config.toml
n_layer = 12
d_model = 320
n_head = 5
n_kv_head = 5
head_dim = 64
d_mlp = 832
vocab_size = 8192
activation = "swiglu"
norm = "rmsnorm"
norm_place = "pre"
norm_eps = 1e-05
positions = "rope"
rope_base = 10000.0
rope_fraction = 1.0
qk_norm = false
attn_scale = 0.125
bias = "none"
tie_embeddings = false
parallel_block = false
init = "uniform"
init_std_qkv = 0.0314
init_std_o = 0.0
init_std_up = 0.0314
init_std_down = 0.0
optimizer = "ademamix"
lr = 0.000418
beta1 = 0.9
weight_decay = 1.4
lr_head = 0.0277
grad_clip = 1.0
warmup_steps = 396
schedule = "wsd"
decay_fraction = 0.796
decay_shape = "linear"
final_lr_fraction = 0.0
batch_tokens = 131072
seq_len = 1024
doc_mask = false
train_tokens = 512700000
steps = 3912
dataset = "wikipedia_en"
MLP neurons of a small language model. Each row is named by its layer, matrix (gate and up: input weights) and neuron, and shows model dimensions 192-287. Each number is 128 + 32 x the weight over its row's rms, rounded and kept within 0 to 255. Numbers have three digits each. A neuron's up and down rows have the sign that makes its largest values positive.
Before each neuron's rows, "fires on" lists the tokens most often at its 100 highest values on Wikipedia text that the model never trained on.

fires on: " in", " of", "In", " to", "-"
L7.gate226:091096131094149153089134172124132152166090129159069096135126178113146119133109160202063195134158065180136125134193108146128104131211118176123155197102111194144153098133124111148061166119173121122131082102181131151056128112139103153110103135182132076143149126114114176151165177127108130148
L7.up226:117096157130148173132184103172127097142117163163148168149108087133147141198168130115071204051153089136115148162142138095100147123137162127144108148102173138109153124146188094144091108145136129070154133082149146107078147154180121159114134090094118163092138132099130149148120155179131131143

fires on: ".", ":", "y", "its", " -"
L6.gate647:160147098118125091161146111067155136141148134127130103102089103104129193112195050139140159115177087108123154154140071179166147163118162127114101122149086105129178141133156183094197087111100168202160090031166125155082103130112132122143108159116113110095174118092124160117137075113145138108
L6.up647:111122088155181059126155098085137138123153110130149134120173133143105114122145166095110119159123118108113178139117173112117053069116139198160157116078160142186096168091088131152061087139130111124116130071147105119108084142170120087129196147119133074173150090190099235142144120079131092142

fires on: ".", "n", "ff", "e", "-"
L2.gate59:155076190124141202067113159157114116026051117101084077117133127171141085182131079151123117157162178054109210071124127140089103121097148113088168081201172143098078142151116116100111106149073146155167141160148125165147124161137106141091149159182119139085120184120092110092107123097091167148
L2.up59:145098150165166106106057138142133097076133097138133046108165151140135132144135070189152186087109139080067126116099164109130161146139164039129116138165124171137120126148176148120113132123129093113160145124170096138190077201166098192144158110135079145128125157139146138121132107076091158103

fires on: ".", ",", " $"
L9.gate567:153160099139166103127127155098124171124181131158172116127104114085124129102172140049097147124073101091139191149120147089156068134147154151112114119131164139140112138140093179109162093157157200145120093112100139125172194160111114105160169086088104134122108096086099146101194113148153144105
L9.up567:155127081099146065193173146055116137163137097070110091108196113140147168087162129128107145113161135139159118178092163137195143116123114157121181166156137170108134155177137156137155116147086122137141075087092081134120132144130139105164143128074115042170142081103068203117133135147143131129

fires on: "\n", " for", "/", " in", ":"
L6.gate815:098121165161229161158128196120111081108145095095139130169141127092127196169138087183110142069119135098160136130152169144131156118116169079117091115142186112140135153113119150160109094119125151123123172166104172110178134096072166088112083086089106140146127057147089147105132071124134116180
L6.up815:097144185181196184103044200149134110153170118065094148185148130078150157175130130117135142138088186067156133128130114146123132149147189102112108063140120118142101172138129080140104119141148149122144158129123176138154094087085147123122095100087152097133168103146116134065114098130127071157

fires on: " |", " (", " at", "|", ".", "s"
L4.gate708:147105162168154122148149174115166141092117114131125144097115186122079062119187124048109115149120138098078129166142079141162112114215112086112162127152089192153122139110112114103111151122106108147107121115180092110144108169181101117090153100122130124119095154135198156127065161110107149118
L4.up708:173129138145135155130126153144181158109152127116141154158156152126096143161173168065107082166126134107140152135092099138165155134096113090146104129188161140175067147146183046087124178135120060183132162197118112120140114167130160161130136139159141105102111152130154126112122090094144123131

fires on: " in", "=", " for"
L4.gate1:119162163133187084114111135191153137084174162116132136134094155115171197153096129136060096115140114145131097132142132078113116183125159119117117141179134169166113169143128144134133083089162174129179090099087170131095151093117153129129113123109154159128168137130168133095159084113086104194
L4.up1:105163168087154099139112163149135135110142122047135137131119132127129169132069154130103078160112167119113090105172087169112109129163126137118087111196173076157118200109113120136075092132123141150207100124107129107107157071093169112122078157109167125139158146164180119074188124116074079218

fires on: " Re", "d", "t", "on", "Co", " uns"
L2.gate349:117117093127119089202195083111126177116186098148172122114155149105119083113099134147169182092099115114129088166141201108126148070131128137118183106151067144102107137132157183089184091157136160115068050080161156125100139143151106132140171146121140133148123102060109196145128110121074223089
L2.up349:137187159126117151156115103040181160161160104089105117112171107108158092110152140110174167096079111096125113087133160193127126079168133153102122116191100087147094168148128125140129120180134144179117072103135098099089093088064147126093144119168150109102162122134148137074166128124118183082

fires on: "imi", " Do", "do", "athi", "der"
L2.gate112:143141149149146151145060182105174124102100106039144125154123171164123132175159167119126121167116176137089066100166109151110155156153148088107111111165143109099113147112137121089137183144132092126163158127139103133126134140102151099067089099155183099100135084151138135138145181136130125078
L2.up112:159102140121127192127124127135112139178143129120078161108163158152138145197109098177178069123122125095110138114147104177165159177075059112143146106075146158144104205067139125134143097191180130151096139148102152130128133126144082162119121141099128138187077106151098075136151088141162123085

fires on: " is", " post", " scholar", " P", " author", ","
L6.gate574:137102171087038163137128148134117126151085150144098104070098108114156131106135159120158162103103172102100077165121097149090145094214095100147115132116167131055156149153069166045147163139160112183130188129142063145116128166117132152158102122149120142182188172123142098082163164134123207177
L6.up574:137155130092095141083161133141096088124102125150081063113106161099134166119119123148149143116120159122121066184101154137097150114122107119107165140177112166106172143096069136098126105182112127155123170127097089139138143132171140154134160138109103138144138149100195086140084138123093167167

fires on: " and", "'", "s"
L7.gate331:123156107110177157071043118118143118149141123166123128118145168128086136111122089160173163108111128147164079102088120099093184121125130155066141140135132102161179164090066088181110134150163107116099057154070155140152115155099124101156171183076150187164105160093169096128121135058103166139
L7.up331:096090056191079141103139114102159094122092204165135162151093121123136092128114123080095179100141132184195167064148112181172167090130146132180139098157108124117152082176150174138142104103134104154083107139111168179080108110126037108143088159119110123130048159084119127066083162124132178163

fires on: "e", "n", "i", "ese"
L2.gate478:083098160130140130151121074133159134032098131094062037086126141147122128169220114165135174133136122170100154115147111116105111119134167102118108095171129070141153118109121199143177127142128081115144110129127076087113096180178099145071157165109124100133144158137129115105107116126163113127
L2.up478:135120163178134140130100080128135140119070074094136124156110128152168110126195132126142188169066173078119124056147176181134187083116143129076115126159135157144106133068141088140158159140136110162115127156099131164111080165089153115151136145157122074147096140131127200124182191157112125067

fires on: " at", " on", ",", " for"
L6.gate19:105115078132158131123100060099094142130198150117133146116135151104158104111139070120117122071133083137198174161152055147165107062095108115105084155070124097112183107117099127191124118117144145078077093090167144120164100097081102122120124143133106074151111100180076160103102159130174123190
L6.up19:066147118104120161101114138114142174123169144133121137109167167136110044113145097141131044131114137081118169132155113189154091111157122128080093102079140141073130155107156115160135117110148172048104101141138107119128105131108085092118149120084148074134101087148099106090145184129172080144

fires on: ".", " |", "r", "t", "red", "tt"
L2.gate457:110127127137115114157114181114113134150137099184105088126109156122057107145183058141135085078147081143138165162163130116084144094150028159141176110149144139097109133136157121102119130071118112119147111143105139148160135159140122142117119112142138199099126206110156162112125113034160148129
L2.up457:157119090115182094167129095144129163104147136116166121113125171137165097140127120142102132089172084176190161161154185117120138120113135068196109136160037155113141084140146110174106111109162139134143146183133143179157153092186113115113168141118123149186114142154087182162100118145137123120

fires on: " Bar", " 0", " Apps", " or", "lan", " Rovers"
L2.gate559:096098180109096210093115103145147145186174123137148177138172055132097108155123133091157074122087201136150117140139093115116095138156171072121065131138151098104091169126144104109101173174133154152148136172068133150092092109116165138087107105081132076153160153147163088116177160114114105093
L2.up559:188100113146175147124099103108107176138142175110136071133101114101137156163132143149149111122120116138167179148126141207170115175117083105136126144100080156115167146087125107134131143137145165072173062110126142126179124139125104134116096145114100110063148165128096097101093141080173167149

fires on: "on", "ko", "d"
L2.gate827:144162164146114151113044112127162086114186160122078172171165159120135136116108168099129128137182126100126056139166202117197105119072191139169131214131130134163092158126185154182141085116151169155078101121136124179166125104160116094188095128170108132151117109095106141136085163101174130125
L2.up827:124149170112100175139060140075174166190147101063154164140180116172112126131097158104148073178116162109114122113154144166171105099158175141128119137150150069126046142151144116115129112140154153130143157168119106129129099062101143109151126123165156117098140127131114121094162191120170093130

fires on: "\"", "'", ")", " played"
L4.gate280:169169106088113105119136133109119139100120087139159095113136083092109127087109057172164101157088177077088129162129100144108193172147169172124132153116135131173122093164173098120113064142100202095064129157124137169144123210131099104125129144176126123047142102143098117154124111145196130101
L4.up280:107125139135099162122114130085129172098112120055146167146083105118092066123103174181167057176127137127094158156142110136116156084146169163113059113151190115157158127178178092144116080156166179088116127130143161121179067188101191078143112099137150157067123094160157140087174115170151105176

fires on: "\n\n", "|", " of", "\n"
L6.gate193:203140143144083144146177141122115115091129106184173049133096211116182202107164078116119157117147101062112170142121108100113141073126174146097157181111142158146109170159102201192110122120122172129102142112110163124139128141128098149137160126127110120153097119133144143117154146119086111058
L6.up193:158143155151099139130178098166104133113149092143074081132111173092162118176139116064144143150148148066168134136157124111124155084111154128145134168130173142090054184124103173144148149156149135182086143155102173121157094133096123124125130104152148090164090106099101130125175121117065098081

fires on: ",", ")", ".", " |", "%", ";"
L6.gate46:131132190143182176146186133131113054118144074114128147119168129134112112079069167092194141086136116111129181102153106165143144077181133109072125070153111109150121168096147076048161064116156123127138172131175116105105149123129165157079128104188109080081170149148113156148191146159105125072
L6.up46:136066146140136145120097082102142160086092124115103089118141139141158135139122075101115153103130120151182096123119081165095171163090089055107112169189110120109107093160126160114145090121166087150111109151119148093155148147112066139109084080165132069152137161108101143076133131079091146159

fires on: "r", "t", "k", "w", "á", "wa"
L2.gate269:119083080143130089190145151144123169164244135151154152136027160102097080150175101101169135098133156169132133151136162092137135094114131116143122156173066158129125107163143155126116116066124095129141148155123112098131157124135141123151121106099126091146095082157087139104124102080103152078
L2.up269:130111079141131130165051139127130167127153114080131166163036099180099049167153080159193135137110136161112160128123122103132146098097114072135145177181102159134068105156141121142069140111125088137177160192127110149160135162127150121170126126142156100119102123142095143080150124091166142100

fires on: " and", ",", " or", "ate", "ena"
L7.gate247:122148094128176151145132173108077102186132096109139206115131130121114133097087148182185111118053187087134147117177150143152174100120128131129110125079132128109154130139127151183073090109139139117146105146130118094118083110097157124139204179159130164097102144087099106141103072070137114103
L7.up247:094116064139114121163121154117119157108141134126156148164122100145156102186178128153123151118152160078182140151160128132134120082129115170119108077133129089112088090161131103098151179124096151181114140146133177113108145160130174118142139151106151125114143154065121135098132163111130144143

fires on: "l", ".", "h", "th", "har"
L6.gate510:152157069134077076079111108100155119107119210131110139125117139137188161128156098060189135108145106147092118094126128073119181084140128134096156168083044175094134183172087122163170126153111177049100162160146172159149130190095119109102127118162114117121160148070145110162107108046124152126
L6.up510:142144108201076107177087164096116130056183138048173108098058095166127141151094118088135120100090172130118146149164132137137138146120148130120147100139137085166127086135134186090118110100106112142113113137138164148105211094102086133138158168159106169191136128167163174085100153140149150099

fires on: " square", "on", "t", "re", "nt", "ty"
L2.gate226:142157133127131130096211094188103098187134091185148174159148190131113131062107151154194157144132097120177117093161113092176167159165103196115201158062127153118133160131139128179087178157169184141146103112092081110156140113112101109107144156084149179091138142093128110097116188030103188107
L2.up226:076182130116124182108146148131158136202156079137132152147132126150087105095120173082190148187125152119138094062114099144140106134174104213131152125094183118127099160169127117124112122159154187125128144146127065137091100110088175122080116093100136129068151146115121132072161135111151121124

fires on: " as", " first", "est", " woman"
L9.gate581:143134134170140080121145152083122133081161117091110192142118108116125148127117106150159079086113161149097117095069104134133166139124105123150087113083142049159087147107122121151174139111125137120118139121147134194100097124112163070131098107108125141101077166131111164106114170138117125129
L9.up581:143169122088183112195119116108106093083090124093137129199134174154174112077077146164127176108149108144084088099158134100180128099046133196070048132116118108139225123077118091106147143094165154138121100180134181102127124100134128099082130129126051151165138167122095138118139144108114118125

fires on: " that", ".", "uc"
L7.gate15:136144114119156107146179184103148098139177083131143113120121169127126110131169115125211162144150158124145179168140115119164088142111117188090139128114163060107061119130125133109196105180146133112158126095153153092123123101159102072170156174135104073187101091124091154075156088126145088156
L7.up15:114104107118120051071176112135172060123145139150162158109132128114124150105128139093101122096224148121166096136157099100148155112160108171147129180105143120075162175080085077157144178148116125123116111132080125095162161117152155090151152128140125137114167122089101144110153089049076141215

fires on: "D", "T", "R", "W", "K", "S"
L2.gate141:121060136123080085134094145122132123104107146083146102075135113148116082208140102138109129084117149161155126113137163163134124144116153032185152099153124103090115159119121158108085145174135059138138126090144125132137124173144142184102123084202137119125172144116105092132083146140140136141
L2.up141:130113106106166126122127117095150123097084163130127112125129118103126109144114143108114110148127125124182134144158106078086104161133157104172097088160100117086158093178144118116106164101092155120160116079180136225125126172155112162129178107149120137135160080150158082148096105031142163105

fires on: ".", " American", " of", " Brian"
L4.gate548:127136144114136103194115154099104098129097124158146136123135117131114104144134173084127089111077123132071159100129125148125119119105072197126135127111149117137120125113195116083150150082147155121160142165204054110113111157129097140112134150083158119114183091149122114143125115147135087137
L4.up548:200109092176139156137077096136078139114129147166146135107111143118124163153125094130110160052168058144076170159139024169129165092120056130143081130182101091153093137130158140126155077084107096170090139068186155144098113149132071167155107092147140134175121077158126063137060105136121129175

fires on: "\n", " in", "-", " at", " of", "Early"
L7.gate826:081135139078076123112095144097139146144127210116115139164150174049100084134084114179051114086152164109167116193131160154160070112140150150167117130151131113143094127126136051113110144157169124110156106092106114081095138127115139187180125151083134147128152177163099127234065121085105108154
L7.up826:102098143088093100112137071117148109141122190133084109138169101151158172114068149122089170129124100162101174132094095118103139110157163067207111137127133145149108177134091104125089152153109127077138107089169168128163131136163109143117104123177113174168118151152123108151184103144128122122

fires on: "t", " or", " and", "s", " he"
L6.gate519:123138131114084146074115120148117103177166151135172154197130122148110159028066124144177137158151128147148122097153082104133131186201164181121101126084094089091139132168139097158162131155136155137178133102085167094098166155125132093146144165044130122154115107128120128157136130148113199104
L6.up519:119081144147129141110164077094142172145134142151137101145124146126130109158173090136104135057110167163144182150147076090141143100129129122106174105115149107089123109117142118145126163137125133191076129055103155105164117122133151122171145184114167166136100141068084115112142078137090157145

fires on: ",", "=", "\n", "°", "\n\n"
L4.gate681:124132081139169153125153178085113091117123088172157108136115151129128164140172093104109129093105131093135156102057156186145083130139208159109117130144164080128107170104113159098146081199076171145128201058091135145177095077122131093136120121104144101220108114134107228084128155131155112079
L4.up681:168129154172115159162140151081154161086134158159183062113075154146208120124117152087207100143093126092163127174170102129148198111136131123094138108150130141118105136129118112120132136148066085152096116091074159188140105129114109137121120142137109169185120082097102127142147147156199154085

fires on: ",", " =", " a"
L4.gate429:109128114121093135102193136125086138095122157118109109090124082125177148135135152190084179138115118139112092097113156065114174150097112115143164114162117089076093113184125123112137142141054129114159138090122113132092131130155121116161121153182116148183167134090102180157122165128184097088
L4.up429:099136145098107172083144131053087147145132144145155139121132124140164155123153130179153151186106129142082124095085113126170143131193104131133178107139145105054159081096127100083151088172092145052135201132098068106131092129133121082155143110115096121129160127070124142130169183106180170077

fires on: "\n", " this", " second"
L6.gate741:119120159132149094117129085146141090099130096131135119136157144152159165069190157084096127073118075110128138131137165093141065146097177163141135122033154130113112133133145160137203145133113204143099122124130151135131154107121072107148140089176100145146195074066150110140173162139132109157
L6.up741:070097096118129086122152104168128026121131112170096114125130085099131173124108123163057093094227148126142077140118106069142071097147135154151128140098188175073169104134103140193137126143127145114069080097051115083106134099114128100152132147169115231104101136152117105077098119049117091105

fires on: ",", " ("
L7.gate205:155031069162131161139132129100134150135114139127183103065124083116147102154142168141065142150120084129113148165131061191095101124113117057171153109137132146093106086160174131096180126114128108143105164094085113195137113127186105154171142046135098144070139131131119116110132120144158224149
L7.up205:174098099130123114069121127097180133173075129139163090113174138113122101120092114148092130118150150163134085123149099136133124163151134124188119091081138103154139073144176119125150110191108125131117163166141108128123129101142136120148184065103114129109191139132136078132086125154143192139

fires on: "l", "m", "f", "th", "z", ":"
L6.gate424:099102097171154125124105172088198096094145046066106076185031154174171189127162123195135178127141157084087106133124070126161147080120109149133095091130130123119090151122076118147127133125143053115099130141111124155107122152120155127128119164172146165104178181081146086108121113131172127081
L6.up424:135149105141118128176159135103135115087162081087157118056080096154181169097163057138175125110146193108112094166051126085090146142080120150135176149119141097134122127153123157137112093129096176166104107117127135092118155171122124121168114148133138146150155101127148107116080161135130095090

fires on: " |", ",", " (", "6", "7", "|"
L6.gate306:117166099097150137150210078114126094124174090161108150128098184179141102150125072018137171115059100176158177115140083137078126127181136158105103073136082150181088151110129132072126134147136117166134084075144144172151109156137160130102145125046139107148123123137110187075138171128143140107
L6.up306:172108124157178104124156104166095140131131142138171115116210176131146116132127140097124126143136140151152151131092135181081090127101164104117112126155121180133079148140172094099129061141078089113109148131157160147049109188074157132102121109140136003086129115112170163100139132173127130130

fires on: "r", "s", ",", "t"
L4.gate371:081114107156140180166103098132117140120126165091175172118202119119107163129155175145122122124180096155110076171142085125152110053168065181156137137126119158098119174131090088120139114137076095052177174144085088158169155116178189127122143072097120152088116176159106152113144166171119121116
L4.up371:149120151103121093166131108146107189158095129156155149041109168144092056078133130143090155136130082135130170101135160140127120142119110098117160173138085222148152105144117194153134152146148143144185105134129106108081095118160107142167109146125120130144078130166118123173132201106144145103

fires on: "19", "–", " |", ".", " ."
L9.gate401:178132097099140136118130181131154116107167059132101076125070195126118114130115167079110047162103098143118219199119169107123082140105121112057172156153134107141115149070174112187056098110182172048130161119141162119165092175145145127117112130107100126155131074096135177139172134075164137163
L9.up401:180127120144207112194120167123136116188139103216115096096082184142136120162101161177129106185109146152146128117138167060147141094130173131164151117119116149142094103156116105156119124138196097164171170168142150159124101143156109104134093128173093115168104111146095148115106204151099161053

fires on: "r", "n", "al", "an", "ian", "i"
L7.gate290:166111125159136072110101155173150166067089154131067129107123122074099122126155157162105133140116128060143154115064195125113175135158126142186108122130126147136169118129084191096090098122186065131104126166141104127160152180109081172142073145194105127149096142071147182196152171134119150114
L7.up290:147141111116136088126104130113085155109139085170163133093121152158124151164138102175125143122108096113124078096084116094135110113162158106121089113143153125099150050152117100157161096128132150124064110173104098085172102127166022168116161091142126171101130136067081141152161166114105100130

fires on: "d", "on", "s", "sh", "l"
L2.gate114:121089106129131154174118162097143105148072169111134123103040122137162105162091117176150121089099150150180118083092185100104179110147139123105104119058132085133077072124154123090150198099103148142169097126125144104097152163179141159120120113119133150146094133131177135099199122156089104124
L2.up114:103139123167089168165081142091118160157121098091116135131096076146102064127104158137148121124067140128107118104110171159109102118146133080088121127089140065124069141137163105112130150146153132158182135131147085105100111138123184142106128079135145136086142132152155143091213148149089112078

fires on: ",", "ing", " |", " however", "0"
L4.gate485:117084183143097146139157167096120123095125191134130184165123140175136147125180117071081053101148097121120183097145140112162133130149098151147169070176111197091071177120097105093141139100121109158152185158174147129168111138162095082134124114109121165141182141155098167078150159112145126118
L4.up485:103164087181111127118155090131120134102130169107154130154116145125125112158101169081144145173105173121125129086097131146084068071128113107109132154134135110098060162081118143120130140111149085118153121097170150155092107105111193126106084156151090071100130104048202115132129137106165182106

fires on: ".", "-", "'", "red", "1", "2"
L2.gate688:133140127186115141181091180108040119141125139193142143096129134135129125166130144187136090031126082170135146189181130129125172096062086079143122106078161198080123090167096122094077139098131070150132092127147125156155140181157109130120105142058199138103162174178129144102149101087114086122
L2.up688:111101093137122093131096156171081115141162128141182147135103111118132118107118088188115125089135098166171133149154194125114134041099119113201116234149104102118154121137148170165119125071154080132113160142126147167173142104103154136137115142102131147171107095154149122079046082210142115148

fires on: " and", ".", " (", ","
L7.gate249:121162105203111157144115121104158179166080120075134124099100104137096086139161170077121123106128086156107178159133116119033115115118080161119109116154147113149135105154162148114178137148134175090071105077152149186124118123127108127128161113175120124089134145153167087118131175159176158180
L7.up249:134108104166126100166088178106092152125106141135193090060168084130110105153148131092150079073133106177152124172125136210097132118060055165151113130143155145127126112145164137081126125111102161171110114127119121127121138116118136155138168071157137197138148130178110099128101123101136133179

fires on: "=", "uri", " is", " 2002", " 2020", "-"
L4.gate226:136116133138075054080163109109042159067122194107101084141084130178167061128082094124145150129169127101134083145099175148134178145141122096146077136098159129083113181113100118087116124082132110110113109082106126116143172184149119147117135077157086165135137111115128161172135133179178132139
L4.up226:094130095102053102092110171089059167116099179076102143112069093206135074148103073113161119185141171058080088154108135152180179149151108145114104121096157094079150180122088074095137137093139112135112162106121117122124131138069135120131114070165100140164158121115142144149196079199118063123

fires on: ".", " as"
L6.gate22:082178145131097142178099143112108139137163143155120169110112153144143078094112104122166131086121130102199107120139069130139129149158176119181104098098123136116119079192157162110159095101219084116174191171098138141124140144131122138111156090088130143085151203142116110095095123036111159178
L6.up22:097146126073130114140117131157122101161169132112138102098126133141092108106149155209126115169159080151097073127121119100130110128159121143165116157122123154080127104151154138122153183102139100139128131106152042097141109134146155155096104172104137200130155144129107110101112080057106120092

fires on: ")", " =", ",", ":", " ("
L6.gate789:086141175139147146137111127188154131180164114103141089165127121141183121109128172122165142182155103147156169119131123099122148182116088081170142115095161173081152094149120144126149078125140152078136115146047133170104113108118105136202118089167121144127124145153111098153139156130136137110
L6.up789:106118156102116150070117160111147142169130139074156143077171121107153127148131131124114128167143150178078128166111083162112125125179074154149181114136152028167099138119140112058147136114089117160140177143084123158088131107128147119124141136116159061131146159099136133121108172139118174154

fires on: " (", "|", ".", ",", "-", " the"
L6.gate291:130183169099156159113173175187136139137155106143089148117142144104127128132138069048142202089064185144132167085088099183092081067149090146130106100174086082131105129126107129078128096127127098141210165166171110069077121157145184168130079150100147085146091158114045178088114145177073108144
L6.up291:157142158181154117080152111132137136114102177114134115112105182099111115153135111111098133093095112104142146096098151156081082143116099133146129138127136141120082091117171174104131104139063078174205148124140134101063138164166147148121125094133137044141114089102081049066140165171128051136

fires on: "'", " that", "air"
L7.gate101:168144158159161133119055137120154073112145071137152096107128112153067170129148123151194096156113134141168185237139121134171136135083089110161128179104158125173115129114185149186136078110145146097070119158074125133129129170134107177143170039165143107173105132081132148082128109099128107165
L7.up101:105177167124086141124087137140166141111138066126148123144168126109095125103141122097217063155107096151128178188106106167152121113139117118146116162092158087204122163114167123169093121123159182110059075154120057072119088128087134128104181077180138119116125102126187128101154144099119116177

fires on: ".", "-"
L4.gate733:127091071109139122120060164134132151124174154130201169113133134164088095147156121133124138167099136178140094108157088120151163135131083115187093097097107057172122178151145148105121133167170139156139176152133176187165154148156046139080144091104138155109147191112098123143079105130128178146
L4.up733:077141082125061149106052166118115097160086127114127142115102187116081081132131129113146145171106087188079092188135084177170144121101034173134140124155079154135149090133163116109130165209114140120129113157150119144180168114134107173111183119136174160133111157139166087182120042175129152164

fires on: "-", "–", "ers", "r", " 2"
L4.gate449:100107147110093129100081102105115164157132110126073097153200135098125160109153126112109117114105144100137122154181175094108129113141193123118046138214110167148113098122176131123115096166141101161158138188131152117141116131120118189129144109063134079177174088148188055146115106134102143162
L4.up449:210105193122128136083119115108209144114136116124126153131097178146130158144119170076129129062184115136110121098123106114093112150103159160132154147145140110157139128105128108119127141075133191107096150137113109170176178059141140131145108107141151156105136151110185082160127080141171154124

fires on: ",", " while", "ough", "use"
L6.gate145:135041170150140119096149132126106090107137109144134118068120147133111102086184143106076141110186114092123114147168185083144089157200096119156129105111138171077159148137151137126157177154205204147066081106137149155170138124139109122190190064088075112123199079087118133172112177084101112084
L6.up145:143147133120112142125137126118070064122115121079103129125167144136116108117139151186134141147151124107118201163165116113127123059104099147119152078147113118088145173158129118093101079092131156126170169066114160112168080167174192110122125127089092113162123175139102157201145161087099134169

fires on: "-", "=", "s", "od", " is"
L4.gate406:124119122123116087108076101148138142117088194077134137127129118190135133139109098021116161123132132186145143162122075128147153197128116128139113132140130126140135126087050117176141156100104121208110063096165088141090216078110087143168154122144152143176132125111140102143111079096114162132
L4.up406:118154178129078163159090132087144124177096139016132163150143066193137119152088137058110130152167124121106121131098117157161116158141140087080107120123141139119112168074071082174141170122123130172153108165147101113065155055066111156148130086186145074159137145141115079106125105149099106109

fires on: " them", " it", ",", " him", " end", "er"
L6.gate500:093070086107153151108109119162132195177131084072147143163155053142085097067168126061081161117102092148171116090157098095163060137128115168158129101079158076187140116097212125141133128132086171126165047111102114121148154117086136114086152080120155171061120079166097114125164160168135128075
L6.up500:129052102148106154207125176115071058145162128064154170137173156153114140120159107128161160100122133136222159166150149074124141135092124143145133096104115138090179112098202126155115120111159144158079084109108090145097153137142120147095156087076155119202069099152116112136144127100111097161

fires on: " War", " war", "W", " Roll", " roll", "sl"
L6.gate720:103147148106085179166146061158111134085150144146129184138093085200130125130147118129118104172119149167079101126102134101118132064130084173134151136127123173074194072114146143116127154109117133078127136067100163154131095145163105159142133142129141163113140158120108066100170102196159070064
L6.up720:115131159135123165170161098156131149137182112107139201149148085198145100117090165081179050118113168124070120110146126153109108095177127128086126146134160150114159117163141141107160128127137115094178184098094123131138092134141163141143163119104111111088120134109104088133168118203160108057

fires on: "t", "s", "c", "es"
L6.gate265:081133154076153170151116134189077147122110149144166153118108138107120094103137168178120130182155138172127136130132145091147110145179105137135126124103100163086122127163126129180160160173137128126104130109166160126099091122129183129142137172083095124134108082171139136061129186147122108122
L6.up265:108059180090184143090159124130157102092138127124116139114170139134141110118172080099100168086147105160160118184091109124132108116086128213161142138096126173167127145165132099120111123086138163142084111130197125173081143102167155076109156161150124104172080162113172159112126143116025173130

fires on: "K", "P", "G", "B", "T", "M"
L2.gate776:194048122116110133171123148136098137075107148103074118132128157139162134150189091149127065123095137172145132137093140136096127101079153115174137121158088255107100108123116115161147122131128099180162145156141164190193147172160165110143137082136146147132146143152126141080130163107097120114
L2.up776:106145171095126121179116143128163115111188151110165139052088107082204130133070080080138086107118126165162171116069105100120146099086171073114100076150163086118189126071188103106081091120122156138130132104117109133084132192130083146120141118134112118124127094091117106172136082159079105127

fires on: "–", "-", "t", "iti", "c"
L7.gate64:101119081140118114136122107128088122147211128161093174122155147096134073122119143101161097079095116162131112159127138089131110160125130057188076131135134137148134171124162146167129055106177094157137143087146123101132140134104095149152179114087170142125099141109146133167082138106112162179
L7.up64:161076160149152136177144147112130147130208092092147140094123168182140154103114094160147124050147091224147116147079086099144134128142122106085130139134118168113149090113131151194110147040137144117134073117100142137117186112136129133138195102123140191160085130130108120146168114145100140117

fires on: "\n", " Life"
L2.gate551:135084153191105109137114091106080143074156090104124096099129110146150122149163112124074178181078137130090109131102118109138101198127187106119089111100180140143192154113117177088135124141079135124079122121129141088129148151148088157101115173163105107080127065114091109119147155118158139222
L2.up551:102145161158140125142128055154138195116176179069148169155102122139148153121140076100077120105130100090132095115140081141100062182149177136129105096131157114081111134128063159139130177148105160100062132161102163141142110060128117147120140152169091143102155115152089090140176129112111090186